MLP neurons of a small language model. Each row is named by its layer, matrix (up: input weights) and neuron, and shows model dimensions 80-175. Each number is 500 + 40 x the weight over its row's rms, rounded and kept within 0 to 999. Numbers have three digits each.
After each neuron's rows, "fires in" lists the words (lower case) most often at its 100 highest values on Wikipedia text that the model never trained on. A number after a token or word is its count.

L10.up496:481497494537535525518450539465539482509482491432490531462521503524431546542483454476490477513469498469451483519450509493557421527589518452489404568434511475534508429465512529462511511488460488531494536500490550500558584495424446607457544464495477438555444521444508466553496603471495517508
fires in: "a" 39, "did" 8, "due" 8, "down" 4

L6.up14:492457572560481545521486516561521490537487445560497529448419478513502500538474484449493484526540506542532498481503461489530490495516447553487529494471476565586519438474503529518494522416549493512440516454547463505532517496461520504556429486577447493451452547503544509529450466405533514499
fires in: "a" 57, "having" 4

L5.up509:491514452538546516505499593489509435605507457520487522482543467499512507514537504519380527502572565507513560477429470598559502421536511553524451476466502513488516482560471501522455452490476481446474569531500533410520515500535485493490465474419471530435463560465583442491534541514482472533
fires in: "be" 42, "began" 20, "begins" 5, "begun" 4

L11.up242:504457533505553525513457501452522472460491456468537535572588512444498541475508504531479529491470574506494462574510481491420485471449505423483528450503514488552450521491462479549532544465518490494538504467552542427472543458537485543556458550478437513488464528497525563465471495549468552461
fires in: "1" 38, "2" 7, "military" 6

L4.up513:441551496510492524518455545511535558487487534470510531491519480493545430556486476449486520493487527500569455441477540490428531456492465562492485468428521489420550459396510512541530556426474498545488532512565496472576551466448448416499508485527499490575532506514497504541528599451462548534
fires in: "a" 55, "each" 8

L5.up439:561446525485480524469522608521558532481471514488444498498512480509500499503481470471520500584436494456462397457494448507586539487408561552490437475451547485531487569455493527519502511537526515509487510528505424488496499487512550523442575443460490550456498536503620481524511544433478477513
fires in: "a" 51, "this" 18, "some" 13, "one" 10

L10.up86:525523446436509589468521497478520484481465441486549543510508466496465481482531538489483458540503511468510502508405499438530572525481557485444560516507425520499473476533506568548621538430507465524447480437526496597485494547508540517462500490453487553481457510561529511532502531495517615474
fires in: "1" 22, "first" 12, "21" 6, "1st" 5, "120" 4, "2" 4

L9.up567:462455547375541538513471463491538512472526527489493461455558592530493511542472523501508487483411494564516515543513460570520422459496456472505469491568505505562525508500446518497427487476517396491535467485476464469502494567539568434426505471490536471564512506517489494500536551461493513509
fires in: "was" 25, "as" 24, "became" 11, "directed" 4

L7.up308:471463389424513583509553475556501486570589532546493501520565554466486502529483465500532482527520457512497553455516467535538540487466529559456533471510513507525522540532491478513495510470530520574482488478542455439463422534504458575458551507474480576428523502469458514506563520512527454501
fires in: "on" 39, "one" 7, "star" 6, "time" 4

L7.up484:485415449535482505479491615482535468472450552515463519441479504521476558492450479450594475486493534537463504544554451554465462523530501487529505483466545438520474517427505565525498492532483506503466577493597505485521516502504513530474531481517462533495560514530499471484535462493476486617
fires in: "as" 30, "the" 12, "together" 6, "approximately" 5, "top" 5

L4.up375:509478539526526527512484518454517494548498458487560545571503471478467515467547477486527493527434479474439488519427513520431523531548487471520559543513510537529478521535515573536502514508493414536500475458532447406547461428520511531471548524536521511487486574504511458508507499382474577596
fires in: "had" 53, "has" 32, "have" 8

L6.up660:446505509529550503543595495493534515479514540504465443425489409556460525493468474534498527536520503444488518472510550533542466570520424525527520517464500474531517491477501562538514559473469549489507511497431497432450522470471551533481536415469478469467491540475497540532529575536537489542
fires in: "the" 40, "his" 20, "their" 9, "a" 7, "for" 4

L7.up297:468470541507522487504499491413511559467559538541570529508536478451531562545466453493565503503573601505471506475522499458577527514503526507509509447480482543540506525586414494570481522453541513505511446497498454446535551504432482465560464483457440521503522478495530493493519489513479552602
fires in: "until" 24, "as" 18, "while" 15, "but" 14, "before" 10, "after" 4

L5.up591:485427544489474543464541464472488415472539477534454523474516533529487438470436383512520496543503502581516480494474483522597576539507547573491511520504448451469599496485475445470451568503522494489550427488395566461515445482570528483485450480499456425430525551415483509486490519512454454489
fires in: "south" 25, "research" 7, "sport" 5, "spanish" 5, "world" 4, "united" 4

L4.up117:483544533480417453451439535509510514483504468443580468494472520543472539452414487534454495465466531428491475398514501463542534477443518540489499564489505490436439479512513460579475553561483503492499577496463526497516537593559544548505487486509566504543481516488513486526471536476497469561
fires in: "he" 82, "elected" 10

L9.up530:556562565539444416484444485512486594477517568438503464483456492512502402538498494523522464477500546496397528497465530450556452515559503499450532504416521500473546411500497518506470521522553434452550494485499452430526451495488499498538463467493478456544585497484529485502526575515480532468
fires in: "or" 32, "paul" 13, "poor" 11, "original" 6

L6.up401:480521511531555495520488580466455468408495544455538519543461429436508543492508467454509517549571513532558577426451623564511498497527533531495448567489454499519531580444493550441501505523508442488496516439516436504513504594448488512504526488476471520504453527566506478506470444380538482499
fires in: "of" 55, "making" 6, "also" 6, "often" 4

L4.up572:486468510565468535526528602435473443443564463515601525470427534461464447475513505404537490436575484489465566521510561483485480476573493547574474483461527478545460618507552534538472508468509533506488461518551486470499459551447470529498450459498461470440426491503506440539577430464461463524
fires in: "of" 24, "become" 12, "only" 11, "name" 8, "because" 7, "air" 4

L6.up382:514460549535508512532507460496504469513563551454502467489547474535530517577467487535473437508470436526578500545446497435519460446479477523444477518547582536500458499519452469495504503476517478571496581445426492480564522459482423501477532506464518458553523554509509468486546542447380509561
fires in: "served" 23, "located" 8, "area" 6, "austria" 6, "operated" 5, "serving" 4

L5.up736:453493584491450494509445503457467436466472432533552493481464548497512470489525520463544494485457505572484504483569482505497549507428490521514498521554499484616479531468526547528569539527546458570493509449443469521465474542450472481472585519513510505521490488524467517523430522442458521506
fires in: "each" 19, "several" 16, "six" 11, "eight" 8

L11.up175:496511510468518475460547442574578476490498469485516526573537569446473450506491576514530536403496468527461501472495527545447536508507566495492564537422512437537491485467514482523464491462511548519471508501520465483550453492486462465453480542502405423511511508460480428525462569556527485532
fires in: "on" 75, "carolina" 6

L6.up231:464551495521513488535511545508565471487495461500494604546497515533518536572491572479528531451450545537446540529468495462492473478507429500464486514521559481469476492534526524414441494549491546516490537529502429486472481553522535492461475468434474423523462467516542454500465557556487432511
fires in: "are" 44, "become" 6, "entertainment" 5, "because" 4

L7.up333:594501482518413613443434538496531523544447575517489502519497492525485513475534502513439547443473543457486494550422427528453494531508516513475449555482556494503472503535474454520504588439451460512550600504476504524497525536499457484473530549547499530436515570426531525493483492496464514545
fires in: "she" 34, "beginning" 7, "shelter" 4, "owl" 4, "he" 4

L5.up362:542546470448503565472535477499510484497385445439524522530431445491521497499550500509484482488462533439499495505484456522455473478473448481517462511473462514509431413475560513493519562616491510543432515493549528509465457514554468476449523532499534497493516573519499464509524500526406532464
fires in: "a" 40, "age" 8, "million" 5

L4.up306:453521482443572531468514447521492525498486523525574499501468438465475477480505501540503504500517487492479491452444478429453538545471517468487514449487548468481470469543527553430512544514540509536533541563541516497481490559479522530526506460487550477462565484539467576489551579554489522507
fires in: "for" 54, "if" 7, "identify" 4